config = dict(
    n_head=6,
    n_kv_head=1,
    d_mlp=512,
    norm_place='pre',
    norm_eps=1e-05,
    bias='none',
    init='uniform',
    optimizer='muon_variant',
    weight_decay=0.049,
    warmup_steps=136,
)
MLP neurons of a small language model. Each row is named by its layer, matrix (gate and up: input weights) and neuron, and shows model dimensions 16-143. Each number is 128 + 32 x the weight over its row's rms, rounded and kept within 0 to 255. A neuron's up and down rows have the sign that makes its largest values positive.
After each neuron's rows, "fires in" lists the words (lower case) most often at its 100 highest values on Wikipedia text that the model never trained on.

L6.gate242 [ 99 116 131 151 139 123  73 114 115 109 138 129 122 139 131 142 125 138 107 130  93 102 152 156 157 111 130 144  94 107 170  83 130  85 141 160  98 196 126 114 143 111 112 118 135 116 192 121  92 151 148 130  96 120  51 146 175  81  38 128 205 127 156 139 167  75 165 151 131 160  81  90 126 111 189 182 135 120 175  85 111 103 122 127 144 171 138 132 120 131 179 175 121 144 134  80 152  79 164  98 112 102 127 102 131  64 128 171 114  63 132 117 165  72 121 142 133 126 183  60 128 173 128 142 126 136  69 133]
L6.up242 [159 176 147 130 133 124 119 126  85  94 171 166  88 177 108 124 106 154 132 146 123 184  71 107 136 159  90 168 154  99 127 101 128 143 162  83 117  93 142 197  98 135 152 102 115  77 101 160 126 158 137 159 145 105  93 124 129 142 104 101 105  62 123 185 117 110  96 161 134 143 141 142 147 140  93 182  55 121 138  93 143 109  70 142  56 134 138 173 174 142 136 102 125 184 121 193 178 104 121 123 100  71 118  94 135 151 112 135  95 131  48  94 134 157 124 139 130 144 211  83  54 108 148 133 121 143  85 135]
fires in: "century", "august", "and", "cultural", "centuries"

L2.gate147 [123 101 147 146 131  88 117 110 133  97 142 132  75 147 154 125 106  94 147 127  65  90 120 163 104 147 176  88 110 164 107  78 137 174 163 135 156 131  84 157 142 196  91 103  75 123 145 162 125 173 145 137 109 112 165 127 148 187 158 145 128 101  72 160 113 119 120 105 135 126  94 147 163  71 109 118 176 189 138 120  80 142 177 128 114 132  74 163  83 113 101 101  84  96 141 130 101 159 123 171 158 154 212 147 139  91  88 139  92 129 119 137  66 116  86 113 165  98 144 105 121 207 142 104 157 162 157 144]
L2.up147 [172 107 126  81 128 102 125  75  74 151 204 186 152  97 223  87 114  93  83 182  97 113 111 113  87 122 131 154 129 154  85 118 119 118 141 111 104  88 129  79 130 151 132 164 132 144 118 157 129 135 128 138 120 173 147 174 161 128 163 131 143 105 118 158 134 102 178  81 146 106  90  99 130  98 152 147 184 224 143 112  78  48 139 164 135 155 116 145  99 149 125  94  95 139 160  26 117 141 113 128 153 144 175 116 146  90 148 140 102 143 110 110  80  99  89 101 124  70 164 120 100 187 222 137 168 140 150  81]
fires in: "city", "university", "christian", "kentucky", "christine"

L4.gate54 [182  73 135 134 160 135 120 174 135  83  89  90 194 108 130  66 146 135 151 158  99 144 131 154 179 144 116 173 129 155  64 102 117 106 130 160 104 142 109 110  83 174 186 120 132 122 154 103 138 147 129 130 144 132 136 198 129 132 128 128  79 146  76 118 114  76 121 144  73 140 144 121 113 179 145  67 120  80 122 170 100 153 129 123 145 138 138 162 101 100 155 118 107 153 140 109 127 118  58  84 131 151 190 143 109 151 104  92 198 150 131  49 108 127  88 127  51 172 131  99  97 138 147 102 174  93  96 106]
L4.up54 [166 166 152 152 124 139 127  93 171  97  87 136 124 132 121  77 109 141  99 121 111 111 163 117 200  78 130 130 144 149 114 141  67 163 128 122 109 106 152 132 154 123 144 156 110 105 145  64 145  99 137  97  97 128 115 116  88 172 159 115 118  26 140 134 160  90 111 115 155  53 104 133 142 160  99  75 160 106  94 172 107 101 114 110  91 127 108  94 121 168  95 101 109 157 166  92 178 136 137 142 149 113 129 123 118 135 107 167  87 145 138 105 166 140 105 103 179  97 164 153 125 132 154 124 153 109 192  84]
fires in: "are", "area", "among", "commonwealth"

L4.gate476 [154 116  83 128 179 121 122 128 154  68 194 104  93 174 188 129 142  97 120  91 153 164 170 100 133 148 124 139 122 137 154  89  88 113 138  97 178 107 197 156 202 178 187 144 114 102 110 147 141  88 166 179 124 149 156 123 125 135  85 123 111  77 145 165  95 141 127 130 193 203  94 111 176 123 107 140 162 151 177 110  57 178  90 110 121 161 110 148 135 160 111 170 125 114  72 147 171 128 141 165 114 149 114 113 157 113  95 110 151 136 159 109  95 120 119 190 193 151 112  81 131 117 160  89 187 127  93  97]
L4.up476 [ 80 171 154 140 132 138 144  50  60 121 159 142 123 147 141 122 126 106 105 131 122 135 160  79 147  89 162  99 148 123  83 120 196  81 194 142  98 123 184 134 175 136 145 139 117 132 102 127 175  83 118 116 120 184 128 115 126 157 123 187  71 112 158  98  91 141 141  69 163 108 139 147 112 121 121 198 145 110 156 161  92  62  83 100 115 133 153 123 109 161 133 201 123  80 101 125 107 134 140 180  56 155 113 109 124 103 160 100 145 178 155 112 177 112 156 189  94 126 101 146 152 121  79 101 113 175  94 159]
fires in: "while", "where", "there", "these", "three", "life"

L6.gate234 [ 82 115 148 158  95 122 158 118 126 133 120 110 126 163 152  35 171 152 163 139 152  81  79  95 188 167 152 175 120 104 120 123 109  90 138  64  90 118 169 112 119 197  96 108 183 146 110 134 165 108 105 118 132 149 118 107 127 122  84  96  76 122 111 140 107  54 117 120 137  98 113 131  79  97 130 120 137 123 117 122 141  75  74 109 102 116 135 139 135 174 153 149 199  72 116 111 126 147 111 129 105 103 111 142 145 123 120 119 134 114 104 115 128 102 148 117  75 137  81 141 122  68  64 183 122 104 164 143]
L6.up234 [132 108 122 115  82 140 159 102 180  88 181 123 167  92  68 112 140 126 152 145 124 129 155  90 103 110 147 103 127 115 105  78 118  86 120 125  45 128 108  69 118  96 128 121 122 138 189 104 126 124 132 133 182 103 133 145 124 125 130 117  81  94 127 148 103  93 136  90 131  82 126 139  90  81 181 142 151 144 114  98  86 116  80 114 124 176 207 143 125 122 195 102 109 146 102 135 167 117 141 134 116  74 200 170  96 118 105  73 172 119  69  99 160 116 137  76 118 166 189 105 175 114 174 183 162  71  80 169]
fires in: "western", "eastern", "east", "west", "central", "to"

L2.gate328 [183  94 107 126 182  87 154 121 139 133 139 165 121 153  95 136 115  94 144 136 139  91  99 132 155 149 109 114 110 152 129 124 150  71  81 178 127  53  69  97 125  81 159  97 134 117 164  98 105 105 145 143 172 209 113 128 209 147  87 155 139 167 120 132  33 146 144 113 114 148 155 156 172 136 143 110 142 122  94  86 102  78 141 118 107 124 172 155 138 144 133 156  90 106  90  86 133 157 116  95 164 107  92  71 165 123 137 198 144 127  91  86 117 132 151 175 119 163 116 209 131 109 125 100 206  79 172 102]
L2.up328 [ 97  93  95  81 206 122 124 125 160 155 151  91 160 156 120 120 159 151 107 165  94 127 163 127 149 124  84 118 172 133 101  91 150 126 153 120 100 133  86 147 118  98 122  69 150 103 124  95 195 182 188 119 118 198 110 111 181 113 164 174 167 196 124 119 169 113 120 131 102 106 107 105 107 127 167 125 161  97 120 165 119  90 114 154  28 119 141 145 151 115 135 143 115 160 123 118 117 185 107 169 145 120 116  90 126 138 121 214 166 171  49 137 130 141 138 132 170 189 134 141 105 128 142 104 156  39 180  59]
fires in: "for", "since", "first", "information", "from", "infantry"

L6.gate325 [146 138 140  98 104 181  63 110 162 136 144 117 156 130 125  22  60 166 199 156 127 150 162 188  74 133 130  86 111 142 120  72 101 163 173  77 119  50 150  90 102  99 110 138 192 115 129  84 105  89 121  85 137 137 109 111 157  48 119 125  73 150 148 102 122 126 187 144 198 168 102  83 147  70 139 160 141 147  96 160 106 164 129  95 170 103 150 118 162  89 114 124 139 137 136 123 121 146 140 154 170 126 131 125 110 160 147 158 157  98 102 154 139 164 124 149  70 102 141 161 112 159  90  82  97 170  90  90]
L6.up325 [ 80 152 166 128 152 113 146 146  91 150 115  89  92  96 104 143 133 160 153 124 124 184  80 129 110 101 155 143 137 149 135 151  99 126  74 126  87  75 133 157  81 152 114 118 172 123 121 101 128  44 134  76 100 122 189  65 147  69 162  69  87 133 177 134 141  96 135 144  90 228 130 145 145 123 180 146  72 123 121 158  95 125 161 130  94 114 108  67 141 132 187  94 169  90  85 152  52 162 146 142  91  88 159 134 103  98  68 121 163 137 114 102  95 129 131  71 109 121 117 155  99 138 134 124  99 137  96 138]
fires in: "which", "that", "but", "had", "and"

L7.gate288 [167 160 121  98 152  90  79 164 134 120 114 132 139 150 126  76 156  87 213 102 112 130 115  88 119  85 111 159 118 143 123  83 156 181 156 148  96  82 122 137 111 188 110 107 151 120 165 167 160  85  70 106 168  79 142  74 135 181 179 125 145 119 137 105 117 146 106 141 176 229 121 115 112 154 116 128 154 170 148 148 158 116 201 100 161 170 142 126 129 133 147 135 180  95 102 141  94 132 118 204 105 141 201 134 155 159  76 141 164 133 157 189  98 111 138 143 152 153 127 124 150 141 123 114 145  76 153 163]
L7.up288 [137 131 103 206 176  85 105 102 104 156 126 178 207 160 126  95 179  74 123 114 198 178 154 107 121  78 105 108 156 159 143 162 103 144 185 219 118  96 161 113 160 119 108 104 126 142 103 113 135 113  82 124 104  89 135 117 116 111 171 140 179 109 175 124 112 101 101 116 205 158  72 193 128 133  91 119 165 140 140 117  52 109 115 125 163 128 156  95 131 139 139  96 152 113 112 132 144 156 143 146 116 167 212 161 160 162 100 138 170  94 180 171  94 114 126 129 174 122 111 122 105 124 122 101 124 132 164 112]
fires in: "series", "service", "served", "services", "outside", "description"

L7.gate354 [156 132 189 154 108 162 168 183 130 118 127 106 110 133 123  87 166 114 159 124 197 153 136 126 163 102 147 131 110 138 106 150 119  82 137  84 149  97 165 134 116 182  74 106 170 123 141 142 137 176 104 141 169 139 136 181 118 128 108 104 136 174 149 173 126 142 127  45 115  92 126 185 136 148 127 177 147 122 144 104 117 123 164 128  95 126  91 168 140 167 123 183  98  96 152 193 132 178 111 148 155 132 177 179 142 149 158 164 148 155 164 111 109 196 173 104 185 147 143  74 137 177 122 168 190  89 148 140]
L7.up354 [166 172 166 151  91 158 149 171 120 191 149 145 140 107 146 121 161 124 164 126 124 178 137 137 116  99 125 122 130 131  92 161 111 161  61  99 101  74 150 182 141 128 156 142 151  65 153 133  96 113  79 155 170 126 151  73 135 113  90  76 152 148 186 120 123 131 161  87  81 122 124 141  84 134 106 163 117 140  96  79 134 139 133 202 135  99 153 113 200 130  67 144 159 128  94 127 103 141  95  89 134 106 121  82 121 111  54 106 172 129 175  81 137 187  58 140 134  85 136 115  84  95 129 137 118 146 103 185]
fires in: "the", "s", "football"

L4.gate199 [133 141 136 124 135 146 153 124  96 139 132 154 157  92  83 108  89 154 167 118  98 172 147  90  93 117 131 124 148 125 150 118 178  89 127 131  45 133 100 120  96  98 168 105 185 160 190  87 108  80 143 161  71 100  96 115  87 168 122 144 160 153 169 165 178 124  86 114  96  94 161  84 199 201 131 120 153  91 132  72  56 124 182  75 148 199 113 173 158 127  80  96 127 117 146 167 124 109 134  58 103 139 106  94 104  69  98 143 122 169 130 102 148 134 130 121 167 109 106  96  90 131  96 146 128 161 109  88]
L4.up199 [149 130  86 162 161 100  74 104  81 155 130  65 183 156 140 138  71 103 123 122 164 143 156 147 119 157 106 163 187  82 154 149 103 176 121 101 120  83 133 105 170 159 150 196 150 124 133 140  97  96 141 136 123 111 161 153 118 122 117 178 146 163 121  92 103 130 115 144 141  87 134 161 123 103 173 117 182 190 125 112 188 137  99 117 125 157 159 178  92 110 142 196  68 103 143 171 167 135 114 114 131 196  97  90 127  93  87 135 146 108 197 156 131  56 132  81 147  75  42 135  88 127 115 126 162 148  95 111]
fires in: "after", "although", "free", "another"

L7.gate92 [121 102 151  79 116 101 128 139 123 121  46 103 150 111  58 102 148 112 129  58 124 100 140  88 159 146 100 122 121 126 118 160 117 139  88 140 155 131 118 154 104 118  47 115 179  86 137 140 136 128 166 175  91  92  75 161  92 169  77  94 168 186 123  88 136 104 135 176 134 171 143 107  87 134  71 156 134 149 133 143  98  58 121 126 131 115 138  98 157 107 111 193 130 150  88 104 137 111 150  93 117 141 163 147 134 141 165 111 121 120  95  76  83 104 102  93 167 144 157 161 144 110  99  80 103 160 106  72]
L7.up92 [142 122  98 141 156 125 128 106 154 137 187 198 102 128 134  90 139 117 106 124 116 113  73 146  77  93 149 161 150 125  75 207 198 141 138 169 131 165 123 139 110 164  64  74 120 155 104 134 107 119 126 143 188 128 127 154 188 120 141 152  89 109  72 141 151 122 168 117 149 127 121  98 144 168 107 172 146 124 195 129 140 125 131 181  58 125 116  86 169 129 140 138 137 146 130 129 148 134 113  83 127 159 141 149 169 151 142 125 182 185 139 118  76 129 165  63 172  85  88  98 188  81 153  93 120 165 129 100]
fires in: "and", "have", "later", "was", "while"

L6.gate468 [146 106 136 192  92 151 105 114 145 121 135 161 115 126 133 111  56 150 112 144  89 148 130 111  75 174 148 113 139 111 110 117  95  68 149 150  83 151  98  89  96 143 181 191 132 143 157 152 168 109 143  71 103 140 151  90 148 171 127 102 134 152 147 168 143  79 137 135 184 162 188 144  96 139 174 117 132 109  90 141 133 123 148 146 129  98 156 116  88 137 123 208  79 121 111 121 125 130 112 124 180 170 106 150 119  94  83 134 118  80 167 136 117 158 109 172 186 154 168  81 108 170 111 136 118 136  84 121]
L6.up468 [ 72 159 110 155 156 124 101  99 131 149 145 155  88 149  93  86  85 140  59 104  90 135 160  81 129 153 108 131 129 132 150 136 120 116 108 156 109 134 102 120 134 134 139 189 141 126 190 132 138 112 147 112 123 108 156 163 142 185 127 141 185 104 147 132 135 148 118 155 106 150 125 127  63 135 106 186 108 133 136 128 175 126 152 182 111  97 117 125 142 132 181 176 165 110 123 133  42  95 135 155 140 155 141 142 158 144  70  48 104  77 162  56 141 144  95 156 181  80 142 110 148 204 118 135 137 116 141  43]
fires in: "and", "justice"

L6.gate285 [119 112 146 132 123 147 122 197 130 153 129 139 139 141 153  46 130 153 156 133 143 164 125 172  33 151 105 102 127 105 162 152 160  72  98 149 158  80 117 208 138 128 154 124 168  93 210 148 136  83  89 134 128  83 165  82 144 165 148 114 129  76 172 100 105  86 177 147  85 164 106 108 140 163 157 139  62 107 129  95  95 104 137 120 166  88 124 157  79 134 167 153 124 139 110 136 143  99  57 129 103  80 158 115 106  78  59 155 122  90 129 110 125 137 138 167 141 144  99 115 157 110 134 108 102 141 130 155]
L6.up285 [144 118 134 143  74 117 130 103 173 120  85 128  97 137  83 110 115 158 148  99 204 116 144 133 105 122 129 127  96 152 127 106 132 133 161 110 103  54 166 172 117 112 114  35 103  36 184 101 122 101 151 110 144 138 111  76 152 128 142 113 168 112 138 128 128  92 129 169  71 213 160 109 146 112 124 186 126 101 144 121  79 129 138 152 146 134 128 191 141 176 142 113 135 139 105  85 104 137  93 162  91 128 131  63 171 153  99 160 142  19 132 109 161 152 134 175  96  97 120 125 141 146 121 129 168 162 109 115]
fires in: "and"

L7.gate152 [ 79 194 133 144 114 160  92 186 107 102  55 128 127  84 160 100 141 151 160 117 119 103 177  83 126 113 112 203 162 109 157 126 119 134 162 175 168 161 124 100 191  75 161 108  80 150  98  79 160  78 128 131 125 163 143 186 191 130 153 117  61 108 155 104 108 162 132 132 148 156 132 145 113  89 131 152 156 133 171 112  86 114 139 174 154 122 118 134 127 161 117 166  86 157 163  83  89 114 127 155  94  96  82  88 111 124 147 141 128 141  99 165 122 152  98 100 106 107 141 145 211 125 145 132 153 120 160  92]
L7.up152 [161 113 134 106 164  66 110 164 126 143 119  70  82 139  90 104 188  95 153  95 142 141 160 138 147 102  88 127 105 102 130 136 139 165 139 103  79 126 102 160  96 154 158 191 125 137 166 165 149 135 148 137 210 227 112  63 117 135  88 104 149 124 168 183 122 151 102  53 139  89 179  96 135 121 132 191  72 151  97 133 167 177 142 106 134 100 134  94 183 115  98 155 155 134  86 123 127 126 170 136 130 140  79 102 154 133 107 105 126 115 112 144  85 150 162  79 137 139 161 102 141  77 120 114 122 137 132  74]
fires in: "was", "have", "had", "head", "has", "with"

L2.gate3 [ 91 138 142  60 136 102 126 206 135 130 129 164 126 154 104 117 134 157 165  90 130 145 114 124 165  21 153 154 134 169 140 220 189 121 111 125 137  95 137 153 153 113 153 168 137 136 151 112 117 133 159 140  57 146 112  98 147 103 149 135  92 136 122 107 174  96 137 133 139 109 172 103 137 188  96 133 178 129 136  81 119 116  96 164 141  84 147 193 118 135 173  90  83 185 120  81 136 146 208 115 160 126 105 146 152 117  93 147 121 153 194 196 124 144  99  77 148  96 117 123 112 160  91 128 100  98  84 194]
L2.up3 [121 162  77  93  77 134 144 178  99 125 101  99  62  91 155 161 170 161 139 135 141 116 127 146 176  85 181 119 124 192 145 195 146 131 135  86  91 159 102  97 115 123 121 116 131  91  94  81 130 120 108 117 152 138 119  86 139 145 173 159  92 135 119 108 119 147 173 144 208 171  77  66 186 137 141 116 129 120 110 129  82 147 106 134 106 155 126 122  97 141 143 134 111 123  87 138  93 141 154 117 188 119  75 102 180 114 135 171 175 109 150 129  98 104 134 137 132  99 190 159  78 142 109 105 100 116 107 178]
fires in: "not", "no", "now", "novel", "note", "pacific"

L2.gate499 [ 99 131 163  93 146 169 106 162 136 179  80 136  92 139 186 101  74 150 149 162 102 117 144 140 138 146 196 140  83 123 152  92 162  52 126  95  87  59 113 154 152 160 127 126 141 163 158  91 150 101 142 152 118  74 111 120 164 128 121  83  95 149 161 129 133  77 156 150 113 125 129 100 177  94 137  36 140  84 122 184  93 149 104 123  74 112 111 142 144 181 128 135 111 130 108  80 131 143 152 154 139 100 180 150  84 147 133 121 140 125 107 149 151 159 112 118 122 139 205  89 105 190 158 179 140 126 141 160]
L2.up499 [144 117 117 112 132  62 155 156 128 151 115 102  80 159 141 127 147 105 208  99  62 143 153  93 102  35 106 125  78 123 135 130  91  80 115  94 112  93  86 123 139 123 110 141 183  94 153 140 145 134  94  59  99  78 127 123 141  95 139  90 150 186 177 167  95 113 105 109  29  94 129 115 178 104 153 135 156 177 159 140 188 139 138 124  98 123 201 105 122 160  68 117 103 176 159 122  80  69 129 102 151 146 125 119 139  94  82 145 145 111 121  59  98 103 151  90  93 128 149 149 103 125 142 165 101 160 138 128]
fires in: "and", "while", "james"

L4.gate12 [ 84  85 113 170 179 114 208 137 136 128 156  69 148 110 141 121 131 123 131 114 145 115 121 119  68 176 138  61  95 190 119 141 125 159 143 127 152  79 162 143 132 114 120  88 140 140 182 140 157  87 123 130 104 185  82 138 175  69 123 183 114 129 147 136 161 123 137 151 135 149 148  84  86 171 171 122 190 148  80 149 169 134 120 176 144 143 112 166 126 130 183 133 115 133  78  97 148 115 108 108 106 120 152  83 130 109 111 166 160 143 172 145 126 130 159 171 126 101 137 122 151  89 145 148 130 165 126  65]
L4.up12 [140 212 158 118 150 157 177 115 126  84 112 130 154 110 159 109 139  76 141  63 172 109 133 154 133 142 133  68 128 107 109 168 118 136 150 169 135 111 192 128 138 180 199 138 123 137 146 159  94 122 181 139 177 175 118 140 134 104  66 155 130  92 137 100 169  92 139 122  72 155 135  94 101 195 141 169 141 136  96 124 114  92  90 113 143  90 113 139 126 110 108 143 138 145 184 151 194 110 149 151  76 114 117  95 134 157 137 154 128  85 204 165 112 103 131  87 135  94  72 112 153 152 160 159 125  96 135 116]
fires in: "after", "although", "england", "english", "entertainment", "peter"

L4.gate253 [ 83 122  98 162  95 115  86 211 115 150 196 124 113  98 167 133 183 135  95 131 119 191 161 151 120 122 117 163 115 141 133 150 115  89 136 156  73  76 134 137 142 103 178 135 172 117 133 112 160  54 126 100 135 113 113  84 167  78 131 116 126 143 133 190 118 113 172 194  73 158 162 201 138 180 186  96 178 108 136 149 122  96 179 187 119 156 186 184 177 104 200 146 136 118 119 173 111 140 171 124 124 134  62  83 136 108 128 122 107 106 130 129 145 116 123 131 134 109 144 156  85  95 131 144 149  85 139  74]
L4.up253 [131 153 120 143 140 119  83 110 139 146 139 183 103 172 176  64 133 191 125 101 150 160 155 149 111 158 151 119 198  93 140 114 133 167 133  76 112 134 109 143 180 142 193 156  94 125  99 123  96 152 172 124 126 138 152 120 149 111 185 127 172  92  66 106 165 126 135  57 169 130 160 118 133 173 122 194 126 147 124 104 129 179 155  90  87 155 147  88 139 191 152 133 105  79 110 106 106 132 173 110 136 138 129 161  69 104 129 142 119  88 139 178 119  38 147 142 128 111  96 110 101  73 183  81 132 138  95 115]
fires in: "from", "began"

L7.gate299 [159  81 119 140 100 183 137  90 149 130 115 151 142 116 128 221  80 146 233 158 118 120 120 164  68  89 175 142 134 128 164 114 108  98 127 145 112 121 103  92 112 187 133 128 176 101 154 133  99 156 130 131 180  76 108 147 144 125 137 127 138 166 161 161  93 120 175 136 159  97 102 139 139 125 118  85 134 179 164  96 170 181  59 182 120 194 114 141  94 141 158 111 119 176 101 124  40 121 194 124 113 142 115 120 156 161 133 136  99 126 107 126 129 139 116 119 143 114 110 118  67 139 158 181 143 206 178 159]
L7.up299 [124 133 115 134 106 173 104  97 199 116 121 157 180  78 151 140 164 164  95 105 115 144 111 118 210 137 109 119 122 169 135  86 169 129 120 107 172 151 106  82  90 139 120 130  65 101 129  72 119 122  98 134 124 162 151 121 135 103  98 154 100 156  81 126 149 164 171 125 101 162 211 153 139 139 181 104 160  84  80 120  87 137 104 115 187 199  87 140 124 175 143  88  96 176 180 136 113 108  92 113 107 116 148 128 101 160 148 130 113  85 130  84 168 139  93 140  36 102 174 148 151 128  54 130 124 176 156 114]
fires in: "the", "city", "january", "each", "they"

L2.gate158 [164 143 107 114 154 106 147 172 133 138 127 106 150  96  94 183 108 163 179 142  84 153 174 102 175  78 178 116 105  90 105 157 171 156 132 159 104 127 121  67 176 155 123 198 150 136 164 193 183 156  91 112 115  95  71 132 107  62 164 172 140 145 166 103  88  80 126 146 134 179  98 105  68 185  87 142 136 111 126  67 117  91 153 143 116 146 144 141 125 146 129 105 104  89 136 115 169  88  92 110 152 112  77 142 143 135 126 160  83  84 165 137 174 139  47 134 185 128 123  77  98 164 155 149 132 148 131 190]
L2.up158 [172 151 123  85 140 141 121 163 101 160 108 123 202 165 123 152 150 143 156 137  56 128 121 175 147 133 114 108 108 138 172 103 190 131 149 139 148  96 123 130  94 123 122  98 115 110 107 154 153  95 106 129 102 162 176 126  44 104  92  76 126 144 118 169 147 126 143 117 129 118  98  51 153 127 115 115 109 128 149  88 114 134 114 166 152 131 129 154 169 139 208  62  93 113 125 143  95 148 114 125 183  97 109 211 107  84 158 151 141 112  99 137  94 184 152 133 111 128 139 115 134 126 154  93  69 155  99 145]
fires in: "the"

L9.gate412 [173  91 178 143  57 172 115 180 149  98  99 109 165 122 112 192 146 130 184 141 107 139 142 175 109 133 144 136 139 154 126  97 103 138 136 148 174 158 170 143 170 141 162  92 127 143 161 157 105 163 168  93 112 205 195 101 114  91 137 113 149 123 128 149 119 167  89 144  72 111 113 107 136 101 102 111 132 144 159  80 132 111 119 107 140 115  89 156 118 132 114 164 106 151 144  69 187 119 159 138 169 201 135  78 166 131 161 189  50 133  72  96 131 170 135 133 136 132 157  88  41 147 169 170 115 163 105 106]
L9.up412 [135 185 119 180  93 144 113 203 129 144 120 155 126 106  88 192 127 143 156 115  82 126 105 126  99 125 181 135 107 135 137  98  95 116  97  98 137 197 156 203 158 188 144 141 140 119 128 129 116 106 142  61  80 138 147 147 101 101 193 127 148 140 122 142 153 136 102 120 128 110 132 131 141  91 121 101 132 129 159 132  76 129 120 137 137  94 132 149 102  50 117 101  96 131 189 186 131 133 110 142 161 191 177  69 141 113 141  70 142 119 121  95 119 114 104 125 105 153 133 107  96  97 110 182 138  91 125  79]
fires in: "some", "many", "several", "not", "any", "no"

L2.gate463 [143 129 127 133 109 100 149 128 145  84 127  43 154 122 146 114 137 151  83 103 133 140 109 114 191 112 111  92 104 129 143 114  47 121 176  76 128 112  83  64 117  67 203 124 133  95 138 192 132 201 112 157 147 138 111 126 142 132 141  53 168 109  94 122 169 134 147 183 161  66 136 127  90 132  95 127 119 183 153 147 125 156 123 111 114 135 128 114 165 139  99  80 130 199 133  95 117 136 135 119 103 168 160 145 155 164 113 185 137  88 118 152 145 150 126 112 144 171 154 118 174 172  93 121 196 115 135 178]
L2.up463 [110 157 128 140 152  86 155 186 118 159 129  93 131 119  86 151 157 142 193 139 166 126 121  74 154 152  79  66 141 176 174 125 124 109 117 130 130 113 139 146 107 140 174 127 156 147 179 120 133 141 166 112 102 189 127  98 159 164 132  92 131  94 118 101  91  63 113 162 112  95  91 138 102 154 159  83  96  65 101 101  94 164 111 153  91 124 159  74  63 152 125 165 112 171 162 186 109 130  65 153 174  98  90 117 150 121 120 146 146 133 168 100 141 176 128 193 120 149  81 162  70 132 103 119 132 138 130 112]
fires in: "who", "but", "the"

L7.gate166 [ 95  68 163  95  78 131 158 106 122  98 143 119 114 147 112 139 108 168 104  94 149  95 106  88 113 181  47 120 121 160 152 165 104 138 150 176 101 111 108 114 161  96 107 139 107  91  97 134  94  65 112 150 135 110 125 159 157 106 127 132 109 158 137  19 178 156 107 124 163  91 107 120 125 184  85 225 128 152 159  94 113 160 206 158 127 129 163 131  88 169 125 102  87 161 103 140 132 166 170 129  93 120  88 118 116 174 115 151 106 120 119 155 143 212  97  75 112 169 165 128 153  86 143 140  90 107 116 143]
L7.up166 [139 164 125 138 156 109 135 160 166 132 184  97 107  73 146 157 200  79 154 110 147  97 161 148 174 128  71 124 171 137 109 109 187 100 104 123 152 112 137 144 111 105 136 149  76 117 183 147 145 169 148 178 160 103  74 145 110 107  66 161 128 112 135 146 121 132 186 155 157  96 119 109 170 100  99 148 112  89 142 111 108 116  56 100 164 165 129 140  96 108 147 158 137 143 167  98 155 153 157 225 165 127 109 108 149  90  67 183  91 157 145 148 173  82 100 138 126 146 124 101 162  94 103 143 149 144 115 126]
fires in: "had", "has", "have"

L9.gate209 [136 168  49 114 156 122  99 174 147 122 144  84 142  71 172 126 166 146 144 115 124 171 104 133 131 131 105 111  69 155 113 125 102 137 176  75 182 104  74 113 130 152  90  98 115 116 137  86 147 133 160 113 120 105 138 142 135 119 103 173 123 147 160 141 165 139 128  73 175  66 145 130 127 141 105 169 158 126 189 106 113 121 147 170 137 118 197 126 119 114 145 116 129 119  94  87 165  83 112 137 137 146 148 130 187 141 148 144 166 146 139  89 129  81 112 199 171 163 126 133 116 110  60 161  85 131 129  92]
L9.up209 [138 166  53 117 168  86 148  93 122  95 104 139 157  91 108 139 138 138 133 121 101 135 104 150 142 147 103  97 152 136  86  64 105 160 191 142 164  97  85 112 108 133 136 136 145 123 126 109 160 162 170 155 147  94 133  96 180 124  80 116 131  83 158 131 100 120 135 138 112 106 116 133 140  76  91 138 164  89 139 131 144 105 163 137 122 167 153 134  88 154 150  91  84 140 133  62  98 120 152  99  91 104 178 129 142 214  91  86 147 171 101 106 176 123 199 158 107 121  88 115 126 118 148 110 131 244 178 137]
fires in: "were", "where", "there", "her", "york"

L2.gate8 [ 73 147 140 100  78 161 133 199 105 113 104 120 156 127 124 163 125 135 149 137 151  83 148 136 129 157 109 107 129 152 142 143 110 131 181 110 137 132 166 141 112  65 161 103 154  96 155  87 163 133 115 110 131 141 123 149 144  95 138 114 132 225 136 123 128  82 124 173 111  72 117 172  93 151 142 110 104 155 161 121 138 187 236 103 137 115  68 103  92  77 123 118 177 121 139 173 132 123 127  96 119 153 140 103 165 128  57 145 145  77 146 132  92 122 132 112 176 135 146 162 164 127 128 139 173 144 175  95]
L2.up8 [ 86 132 113 135  60 134 118 114  83 132 153  96  90 138  68 117 145 114 118 126 133 129 162 160  99 126 123 116 118 101 138 134  60 160 166 125 119 100  88 120 118 173 137  86 147 184 157  50 104 132  56 174 125 175 205 190 138 152 137 167 130 137 171 116 110 114 155 121  92 114 121 146  80 143  89 145 150 114 111  47 135 141  97 141 101 119 131 149 135 135 130 155 165 142 104 113 100 162 108 184 122 118 157 122 168 195 115 106 113 125 194  75  77 181 133  90 102 118 120 148 201 155 195 129  98  95 178 108]
fires in: "new", "on", "in", "one"